{
  "norm": "layernorm",
  "positions": "learned",
  "parallel_block": false,
  "beta1": 0.95,
  "warmup_steps": 200,
  "final_lr_fraction": 0.1,
  "batch_tokens": 262144
}
MLP neurons of a small language model. Each row is named by its layer, matrix (down: output weights) and neuron, and shows model dimensions 112-207. Each number is 128 + 32 x the weight over its row's rms, rounded and kept within 0 to 255. Numbers have three digits each.
A block is one neuron, or neurons of one layer that tend to fire together. Before each block is what it responds to, as a language model described it from the Wikipedia text at the highest values.

Responds to: Plural noun endings. Word-final plural suffixes (-s, -es, -ves) on nouns, often completing a multi-token word, e.g. waves, vertices, locomotives, trucks, films.
L2.down967:166078121194099055168127144132085166126131136109072166121155091096114138113116107138070101147105176176093202109131139120158077092157119163138106144104119171162147171128137113166159105083180138105107107168120120086124104137061114058162136122123148149112158147172077046135176120103122125137
L2.down1160:118070116131094083163118097139109069115119122151137115168136109049121187101148121168122078192163142139109133133146147059160097105093130155148135100219081114184159152126129153089119103120081193141099095122098144115130099178125144021157095122150120167138102139144078136163182114125188114136
L2.down2018:109100173139179152111082111124159172144083135192099152135099112110113132101145089171078050111094134157068147144111099147094094105139072140163050142143125101106076124157145173155117109075117097096126168139124183125128092144077148054095159138184196117131133123164076089152127102195102130153
L2.down2432:178076150166144072165110103157081097117142111198108149124175146122142120100164133195092102104092129137065192149114129108145107109155093130161124111145101137152171187190117116163126067100135111146143138098087130109107128143113093066120169117145142111106141108250079121166162096135115144166

Responds to: Prenominal noun-phrase modifiers. Adjectives or modifier words right after the, a or her and before the head noun, e.g. famous, average, first, incl. endings like -ular, -long.
L5.down1038:135113110077132153109102161105098078144108163115127099139107153121160128084195093136151089135096099088176110128129126106133164140104100136159094100154115095113128131122134135128136251134159099087094162171119103091169155077125168141130091098090090125086115076157066127070103123119157179134
L5.down1214:068074141136118110106097148145138195158139190088127150150098166137102140153080094163102119123075112155182133115160146092156132162072109137135151134105084046149118169147144125184136193135112073157204197110157151136144145119139117157107105135145131171093117130108102143138143130116129117147

Responds to: Abstract noun endings. Final pieces of abstract nouns, often after "the" and before "of", such as tim-ing, announc-ement, revers-al.
L3.down91:135075177141138100170110139148086171124157149100110105121118123093124112134142090078125189137160090143181116141098156147114145133119179131103115192110156088096119171116136118069127194159126140153154153101020114067116129120118039159152155073164072171135142109130136132068180166159125131145
L3.down160:146085097107130140122102058139106096097108125082154086140133123161116139152156089076153110133092156153088092181123170103118115195113185073146102134159150163095151090119154139110161156135115109158136058102112130062137172126135157144147161134137149125105089136090156181183083168107062146126
L3.down1195:123107101144141144116142143070089164111148181161112153167088120111061117177132128131152150136131144161134153069140139138110155133060084142090119174073146136149125134133109165106171128068169173171108151129167107120140111100114149101086134119120122087163151086162171109094191133140074110092
L3.down1386:140037144107155178129132139097157097088184119145123075135124156181088104105133186104108101092144194145124078161127135074118116173115150072116129164084157133100087105118166124145161149131174184144172125132146179146143126154146105160157144092095103078147146145110073077124117159101085102110
L3.down2024:070053114197198122070051123125160188108168088151203192127160110142121143138198118126153155141102096136124102125093137152187125160155100105110117197157133047105130094186107109115142157157116066159110123086097106148159154146106141138162144119096146118158134110221112106093123150106130145145
L3.down2781:184094115183144091183071095079121121077105126089069102128139132094120151104126104148107180093086056181055127163102117165116124103132099171152093122052103155183082095156149085136118092117097176123100107125100105112133090179103140161109170112146155154130129127176102112073146155111132144147
L3.down2826:139124068115120197069098154119098141157123117100124065131154129112127144110067190104106052141118126138196085166155121089139117233142087115173097059121193092100153167115142090170127117159098116109102121131165171145127084100136110129188074156065094091159081071122130111136150163120113090188
L3.down3374:151108144156110172118157061105117085143179103114089209153157111100115152119103145089106099132055182160158121143136076065149137178093109091159149081082082086159153147101098170146108184089096098171147166115170117105102102096195149143094108137112121066100130128128126098179133083117114174136

Responds to: Plural subject nouns. Plural nouns or their final suffix piece naming a group, often after numbers or "These"/"Two", such as leaders, bival-ves, Division-s, groups; also "they".
L5.down767:132165134113125056053137099159088120117100138139140112093110118115138090098114128160135122174119149119072148129086097164124106089202165163177135123102126083157136199168106133111125131116148085118106198122142136142170121148129101143157146132063163135130154155115092129110104171123168123134
L5.down3276:116146129146169119095103102098084123069093134205122122147150110082146108139183082101134102173152137081094175115114117123143107174156132151099156177180145106137104163148116132088177115109139116089070148097083108107125083157090075128100114085148190106147109129152137088135065067065135085110

Responds to: Introductory phrase boundary. Fires on the comma ending a sentence-opening adverbial or transition, like "In 1937," "As a result," "However,", and on year digits after "In"/"Since".
L2.down1260:137107173071150162132078123089115112167162133179110078134159099085135098100142105125175146120093108136151113138145096118176159120082119143141141147135130181153136105133138102136119193151186118168082154102115153153164147124108177049149061122110097027112082114103098106171168171161104047117
L2.down1643:072115130149200120111173110119093158216119130128111119105111105117145154122116172177115175091131152133075155108173135125125126119135153064103131148121138118172188127114122137099095150089114198099119145165103131133159143121150130136170158112112127117110173180093094121100129164083139119165
L2.down1816:099137125161135183132203064101145120196190170108174126157149116157100092111073157084176117171144141161121136141158085161180137123202098125119080061122132126085150123079052131130115149157138182132118136098142154133171153134118143100128148098078154100188119102100180049121142125131137144105
L2.down2647:133126143152240134133097106201167094160089129081146095066130158189154112138049101063084191151113129162212146124136147075122083141096093099119163120124180122084156123110074132067109113133112112087099169137141124183106176110174125129124127105115124114062114154135126098073159161141091103125

Responds to: Sports results table entries. Final pieces of names, countries or venues in sports stat tables and match records, often just before a pipe, e.g. Jecan, Korea, walkover.
L2.down1594:094142140124111149121130170143092126134094165151123109123103147082145098124118139186125120161136092098154129146152171157128148136121199159186112128154092123123096088174099124077049148111166131119170172096112135111128106136138168099098121181076074121140128121148133119089151128145116187110
L2.down1771:036098113115082122160135085099105108156112132056182110123150151137149215129096097170122114126131126146167117124191117130121100157111139131096180134105140125127124111088151187153162138197116113132100176104166160132145083106086078097149147162136144091194077141153127100111145153132100130092
L2.down2904:094127130122115120096131105142114140123100101157132162081177146099116148114106103157109138201140182121171155162149165085130141164096109110073082158132116120138115205149184178164138156137097131125107135105159117149048110144149132098100084123103155093164146104162102152167114143129124115121
L2.down3239:136143172125158116078087149112100154087160170149125121072080095099094075112129196113112141139176083114101136116133160134109114132132053181132122107161131166179123109139109108124091083114086121070096238124120137152152124132063149107107148140167100133070075177118117088160099188205116143142

Responds to: First-name endings. The final piece of a person's given name, just before the surname, in tables, cast lists and bylines, e.g. Hor-ace, Gertr-ude, Kathry-n.
L5.down1037:170167140199169118140112104165107128172151074131141113121148119099101067141168137121136118160122161118130122072121103179148146103102171139101152132139105106074133127149127100151081209098095155112172132128135081122095073158095058125158141159159087007086160131167128172072181216105151127060
L5.down2231:086124097149118071125045115160151082152120132174127197150114190084167169111102142144120178161123115143144165145117142116093112158167108188097140110154138113134141135123092130115098144143107091156116107111147124096082077153129127101095142123128092071117170163146137139185159128174125112117

Responds to: Personal-name endings. Final piece of a person's surname after a first name, often before a bracket, pipe or comma, e.g. Sne-ider, Fin-ley, Gord-on.
L5.down1226:169077143183155171110167164070077131108131174116146084100137124113109140138150182092091133134121106089119174116144127072138065104107106167125133150197160134140107100100094101124139080117158098157117104199047171157149174152157185137165106139101161154178142110104122102147084131159134164169
L5.down3385:110096139114109152102079154134100160104212132135151157068140109111109115185096154139173095109117202130128136098139154144133138118139125166110109108169138162152137054115095108129093146148126082115110145109169113162142145091210139167132144166114129143121129128078091134124066125175183128155

Responds to: Name-final word pieces. Final subword of a split proper name, mostly foreign people or teams in tables or lists, before |, comma or (: Brno, Batalla, Lionakis.
L2.down365:132119148106133107152115154109110140189174164124169154156041089127142146135137083136132086167120174155124157152122077162194183116117191109148142114101123151089160147116106136062192127116216160126118167124165140159105093100125080147137117088104098120096132059189104217129158128104189059133
L2.down1766:140151042119103144131174108197172094156161127089124087142106156128116170101168124162180150132135141125072172147054147106172124144163143160100151174131112141145111147153086172137144117077134164159095107090130127170105129119150099115165175105142126154084143109082088156068197156152121073121
L2.down1803:135158142177050182130065159111097150151132124144138105090171141088114078113189056140118129110173112067150131146123068220128166135067134172094151164127144125168118150099118123125082129089171127152144076132128144143107131113075110129165149160146139117035162112102152148091139098144158161145
L2.down2996:112154121207160172127143155164122148141126158142130194134145126071094166129124150173128140129095113171136077151098158106122123202138114155146058108070109121126112125115103104145128126085131088103085151149146096159110109147037104160115133144141148095142120087076195109116122143132059154147

Responds to: Final piece of names. The last word piece that finishes a multi-token proper name, such as Windsor, Brno, Purdue, Taliban, often in tables or lists.
L2.down2278:156155143125073109116141094136106108107122095161149172163114135081088106076232120088105134103153143138105163178155090136155128116113132093152142132138117100213166123129051195134100216108130186196115129178097139132138128160078154082144138165114159081083107094154182169105144141200138134159
L2.down3038:122162109094118122148157099135115150118178100117152146165104142061117061072224115086112142119113128163097204147104071124160103151143112090122122143105174079171127169135112159161121191119080170152139129152116134134115139117069160143108118155145166097096127132094167163077172160166112141072
L2.down3278:163160095140094147156188105119127110105129169119139161133118171073152115182147171133101118142151124117083143148177148138130108184138155104145080150101136143189127190105109163159127090063163123151122133138130101158118127182096165139140150098182137138096108147116089138156133127126129106105
L2.down3314:110117110143087112164171161163082119144140114155101178149076131109137081147181116142117183133130121163061158150070134126143087159144059117112118164129181150181163156175122140145098158150088152149142114175103123161108130166118125169110148127132126107132136094087150164055177151122141114097

Responds to: Name-completing word pieces. Final word piece that completes a split word, mostly given names before a surname in rosters and tables, e.g. Dam-on, Cly-de, Ger-ard.
L3.down512:127151140086160121113138190120164160151106141092197149137173071113132171132108105109077161140143138094180061137130080118126140168118113128108110159105120168122171081080122124164158118141144127100180162150088124113076140113149174145172113117192102068115095132174077143167137143104129015102
L3.down526:180067091126135134104141121201078157149178195131104065121139120149102162059103164149097158128156150074133150105121144119138095157096148170132173169102147080147124116131112191131109208093123136143086082113126115119055113142149083125118133058141062061093167140154147149133164161105109114163
L3.down728:160088082124159079112130158078095121113127195119096108127140123092150166081164160127168139163176150114192109112156138123091106147084108177116156133123152127065096125105163091136142159177130125121090235112138109127083127146118141142146141107094187143119136113121100144150151103136141150154
L3.down1721:121117147185161128142087120148093110113115118142170080090129183143165141082181088178069165157167085148047132110099131143128091107156175119105133107088154086201139154121173126114138163159088172122132127156117113102191139181059102160118133114181123137121154082112199087165137136142143118131
L3.down2736:111132172141156110131063114152090149115130148160174158084176144095147076131124092148090107157109138124143095154183120124112121129133115173176150112130136113203111117121172128138160163110096158163131072160109142122110147126128123128082127156198105072149175129132111097122115067181152096141
L3.down2841:143134119154155129064116144133086108192122140135130077133110139111099062137125115145102123115172127116096101093102145168142132147097152113139142128118155057162115107148076225160068230126109133165134061208107093082122083140154122149118134158120147013054146109179171180138133156124092127126
L3.down3102:108160109083153102184067112173083107096110153123153064107110089146125119180125121105108134113054128159093144104120162131123150088129163150110117095130179120147142157114155132147041158165128130131115050142089124144168139142143141181141099155078104143105092088114137159092118164126156136153
L3.down3655:152160112115148170122103163091092144170123141120114109104093132120120134076103113126091125122156129103184099198160133123116099141165139114114185070155129093117170179085129121124168123125105177121153159105158096067127109151170176076138189138090138144121132116085106063165134115066121097105

Responds to: Linking word before second item. Connectives and linking verbs (and, comma, to, is, but, or) that sit between two parts and predict the next item, as in from November to, funk, and colour is.
L5.down1960:138108109164152098131178172086136126039070084149162141146116088121164089165084134172089128141069161153134152106151155149117188104163096162130160144117110142107094079122148127110147146103106154131112112179215098147141126132122147143109130127185170102117134128141161114179088154095190147155
L5.down2346:121149148086111134141167065092146161092103143086130087171128148146112092136122103075161119191121166166172143099073207170122116096086116082185147178162124151084098079115080093181167106189181119121152140129157087159141167092132199142084135108188193071161136188119046163093166088085172165143

Responds to: Conjunction after comma. Words that start a new clause or final list item after a comma, mostly "and" (", and 28.6% were…", ", and is quite elastic"), sometimes "which", "whom", "or".
L3.down54:133158126187123116156113178031141090122123131111159084083142131177184178124143099155063179143105132212071112107123173207139127123120097139130162181159121128097107147153107126089157088168131167112114123171190086125087091130139162181146116151134163136127113162105210053118131113125118117127
L3.down170:121136108151168132162097156110121165112082101089122088148118099143141174160060132126125125137108097094090181084112152180074189125171099170134123158196125164100180172175093139144117181063162124135110092105118157176077067101122099142121083128098132064158139173076076096118177155081117074123
L3.down1293:095092115124127152160095146151119123079130143150122141182151083134124175175129167175070141098056127150110158122130175170156114111134124130106125113101144100115128149038136122150129150181128077128138114121151116155158072138126076120093167085141138129073098126144161103123103126144131138130
L3.down1298:140128145140170116117178136106153048105142190100097093147099167119114131147102110079144094156172081135085071096142138082175119168053152173132099100157120075161174150109143111103103169122141062143143187109191141158158140148144067198102119089145133137116135174088143149161112155178117121139
L3.down1630:105153143170150109084165159128142136101105159122136148149149100144153131133133093110180136161129115139111164065147169130106189108137172138132168143145131192144054112077122141187090130108141102096101155167113094160140087145196171092113133140131098145116061154074120093138104158117168080108
L3.down2683:182153105130089159094148139127112116151116141146114170133175153122063121182141093156153110064107126108136169179088196158102123099149092163074123084121198182060169123104112147128100133105185129116111176190108164155126139147116095063143191162107155140088088122114075078099109149143149155146
L3.down3299:134085141114090109131160168138125077117091176165130155121108186161126152124192100164085120127201156159105144132062161170150141145179107089118115122125107109143156118126150068179130146164159119125114143150075130086123115158155158080163125110182151126162103149098091186125104125085161093168
L3.down3372:216141093077168125112146102102165070109085154154143126104148160157119114165102093135161073102178131104103147112163103117118176099138119105155211087122143142107083114156168099103154070141153126154054119104168129144164132136117099136176109120125156044115094163083126123125116115168094104148

Responds to: Final token of names in lists. Last word or piece of a proper name (person, country, team, event) in tables, credits and lists, e.g. Johnstone, South Korea, Jersey Open.
L3.down612:119128182102086152073118112118141144159115124150159124126111073141124124125172114102174125111127117144115176127125067139122153138161109081136140169100135169148063212046158151074194133156118142157160117130093164159150164153097069145146156089123133136128146183105131184161133164108125129099
L3.down1469:146147111166170141117169103125120166150189157093125130160105113125102107158141125109108182149171090132141156165130094127111092156139092145096106149140129148080100138111182072149168151122137163075062151133169071045167115128131169158113166131174142145174126140124077069148125089167098192108
L3.down2259:137132099171119186111129137137140127113120116121123150084149126107152143114138057214141154093074045097121103166198109163175153067107116112101165144135111163126162165069136056111037127151132129123125132183115111162103139184054100109165167131057131111180089205133061139130155120139096151141
L3.down2371:113143100110132161115163169093100148121125124167172151084153045107109144117065085117168143128080179135131081132145110184113169154122156080117097124094139126121188118163121174104160089134121154167090144147126176156111098053146132113119170110112153126113156172129043115078124157139089177142
L3.down2655:145154187181142121115077123131125111137174158124148099123094105125160127129113109157123136193147109130140108196092143118151128231077121081085139072105142123130119110150134132198192108161144184191099149125089139150148170056063120175068139150114075095123114134130188082114101146150146095164
L3.down3050:113109129122138149109158078126073087083142096157150144131179142209148148149153124185133151136143090128078105122180124164124117114180142140132110208069107146081111121135120163151122163122106113083145140144172141126185156143155141163128114105118100136120107138117110001194129153091088110168
L3.down3229:164118103145130146085154094117179126125069121099110129158112084161137096142116146143154116071133063051099091088169138164156126141114141119133132133218185173100133172167139124112152117103188078109089064111139167148179190135145104137132114120136151145126091132134126132191093162128146225090
L3.down3531:158126168130146122138134107131116114079111183095117142094160097083106102119150138129102176053127096161085127124115115104161093200140181116119131144120059127096094178166175118186128168099138073085100214113150141125120124124089087129118155163142088078109103140133141088105135170121117122125

Responds to: Word-completing final pieces. Final subword pieces that complete a word split into several tokens, right before the next word, such as concubin-age, surgeon-fish, tru-th, Surin-ame.
L2.down1351:169141156118071096191110191109120112109126098163121165165146116108157074160163118087120102115106121159098174168132127094154059128158142111146179142133118131157140129131112141134116251137134158153114152146117147141111128196124180070123161109163141196113131152167155147077149107157097140165
L2.down2503:161107111077123151108123113168172142109168095106089132114129128102146116092180150133091197093165111194124170122104124134104071181044118106174133123145133159073172120110140178144092167060119157137141190078130120108136135124094139133100098106154113107113146099085118142157120125143128146132
L2.down2692:063114116153104094177174152182148111151116061149148157149137117086166084174150070145120153112087118122127135132136125148212103053116143120105115153150097205118137109139168106115129134171120168071114098093163071127116122179094149099146145122105104159140128109135186095106167180148176116121
L2.down2726:148073129138122124180078106159123135169128131103111122180148096108135136120168101116128143149111119171139107151129074144187148103111130137132132145146120145156175187122086138132085238162134200089110185107070068108125160102096164123180134138139122145143232139137133126083127153151143125095

Responds to: Noun completing a quantity. Final token of a noun that closes a measurement or count phrase, often a unit after a number, e.g. sq mi, mph, kilograms, million subscribers.
L3.down656:144154165133172179092100103071144125153152170137185104128109125064085155124116093089145128143129150138103074101136083067138177185141121182105115081138160079161104118100160102173141088095140160082071166127167114039087146089127123161104089178183129137078123078090130134107066108110095128120
L3.down696:103082127117074107037136159086158183184125122153040062186076142128126146087161114130129130110128125122193127135141103058081129184133148156113137107114105138119135168104147117157152156085148106111150125133149137084153171112180072178175129166123127173161152098156130125147119153152139078105
L3.down777:136195133112110111123133058104131135187096147159122127153124121120119121148063120058057140105116101141150083064127168153176076151125168081121108112153128155123105089065149108133163136137114121145180125150127101100160128151102125209094171147115129161077145192113115108165070132135101102123
L3.down968:126069121132125186118124149167168065156147113118083114131107109181207074141155104170177109136091126155171126176132143116098133154114186144113198096176167140142104162117159124094073084105111160109081120128115148079120121139184119076134177147131095136149130134123126150121127107143110096176
L3.down1201:145116061157104045116086092081093117140093126148130121102150142124133133122125134144101125118135160149099140121079141133098091124114084161141102100128125109169119178146166094151159108088119137107157128115150165078191113128087097089110123179136187067116136150174080097144116086092121109160
L3.down2055:167127145120194119165089151143125110149103142133166149154127088154168199088128152100157131189098149097181100144139182133168089108109059114180151082135095165094092106087090117152175106127130109177145115099184127111209170114180158157146147103062130115077124093167156178104128132186135116182
L3.down2067:162119143132221086142119099133109084133084063128100108106137107101112040134144196130136131055153164164176078130096156116090106187152145119110172078131113103105098153094138093076138161133115149121118157142137172147142141112119156096149095178123117118128209129077144098134173141141122133188
L3.down3816:160104097156119113153139132163161127151129136106137123112160121109146082157180140180097149127145076145153092127127092131108075109145121096116156123103152102185086172088091166128108133161107090118119175170088133155180166125120168141069088190156131130103169147132204134116080139161185135170

Responds to: Final piece of names. Last subword piece of a multi-token proper name, mostly surnames and places, often in tables, such as Fur-man, Ly-ons, Old-field.
L3.down55:111165135074152107092148098169059123134133146131099194158176135111119079083189137051081148177112117132084082141158076176188111105114116135146112127118145125174145121065051143152120132117152183145137151141182108132128089079162120124122101196129131081089093076124136148136131132128129066114
L3.down270:187101160146099105144124144106146166143102156148154161157148110163039131162165138107066174146125149163112086123136088191133114142137136155113135156086139112088127154102190125144102169170104158115136147074122064112135121160050159067141129130156155198102113160159111095110103137062114188072
L3.down983:148115149091088158106148137128130133102162121131116152187122125067123104110171081113129154172113169174123110178123080148204085098154115146139151120090158112181166127114096122110089130137090184149102162059160149114154096134108192085124094124158089152166158123099155203123178094114103131147
L3.down1054:144114149111157078065155132147111204155132149138137065108142119156152081152172094155080152109163101125133133096152111113123175180114122155210189179139170108123136057153155100168068102136131127147164129088157126160130113127157141057165061129147184157103102176112168118167117135091128128175
L3.down1935:073166140097087117107214135096141163063121094170186102092169133134167130135138119145152176171158150101141104136110117109142176119168139157114134127123071169120136144099109112149133124131137178119144185149102097161106173133151135164132137134130172152095133127097072155129158131088113092112
L3.down3288:153137116123105124066091146143131104138151107109205091116136165083076055121148157111124141127150151123143122180149117109126099123147138084159120159103135056240152155112049185165113148155100112166152112106142097123102121111135131144088101177169143049064143100136123174120153163177132107141
L3.down3460:161175123120090127044067148083109176118132129132113177151100117107104043129156174075076154126107133174151102183116102106113104119172086099088148130110110121157125073085120162120097139195083167136152187164125139090138083178144191122123155120170104157123122110113126125125149104177131087137
L3.down3813:176169179095205168120108129131156175107151167097171103119161149088121100123101084091109146142160060189106134135141155155121122150158111149161150184170114144212126135071123071178134127136145066117114137111118096154158091130139161091133120076142084139150135153114121123034073193167117153148

Responds to: Final pieces of names. Final word piece that completes a multi-token proper name (person, place, company), like Red-box, Kits-ap, Mao Zed-ong, Poplar-ville.
L5.down1801:129162089102174109058167155071095130097096128093188094178178184148119074140155189097101144120138106127159105147095150118122117089181074185132110133102117155131119069108091122101159125145060136131159150139095115128136157077120151136109123141121172129076147094113055116135176050173119084141
L5.down2606:108108087107143136097145145140154122152122155143099125098125149142136108164095143122073144097115147182121123100102123114114130079127105107115156066107144113174094165041084180134104216209137076111132083190078129079168143146151146079140144214109172166096071131097092121147106153150162121117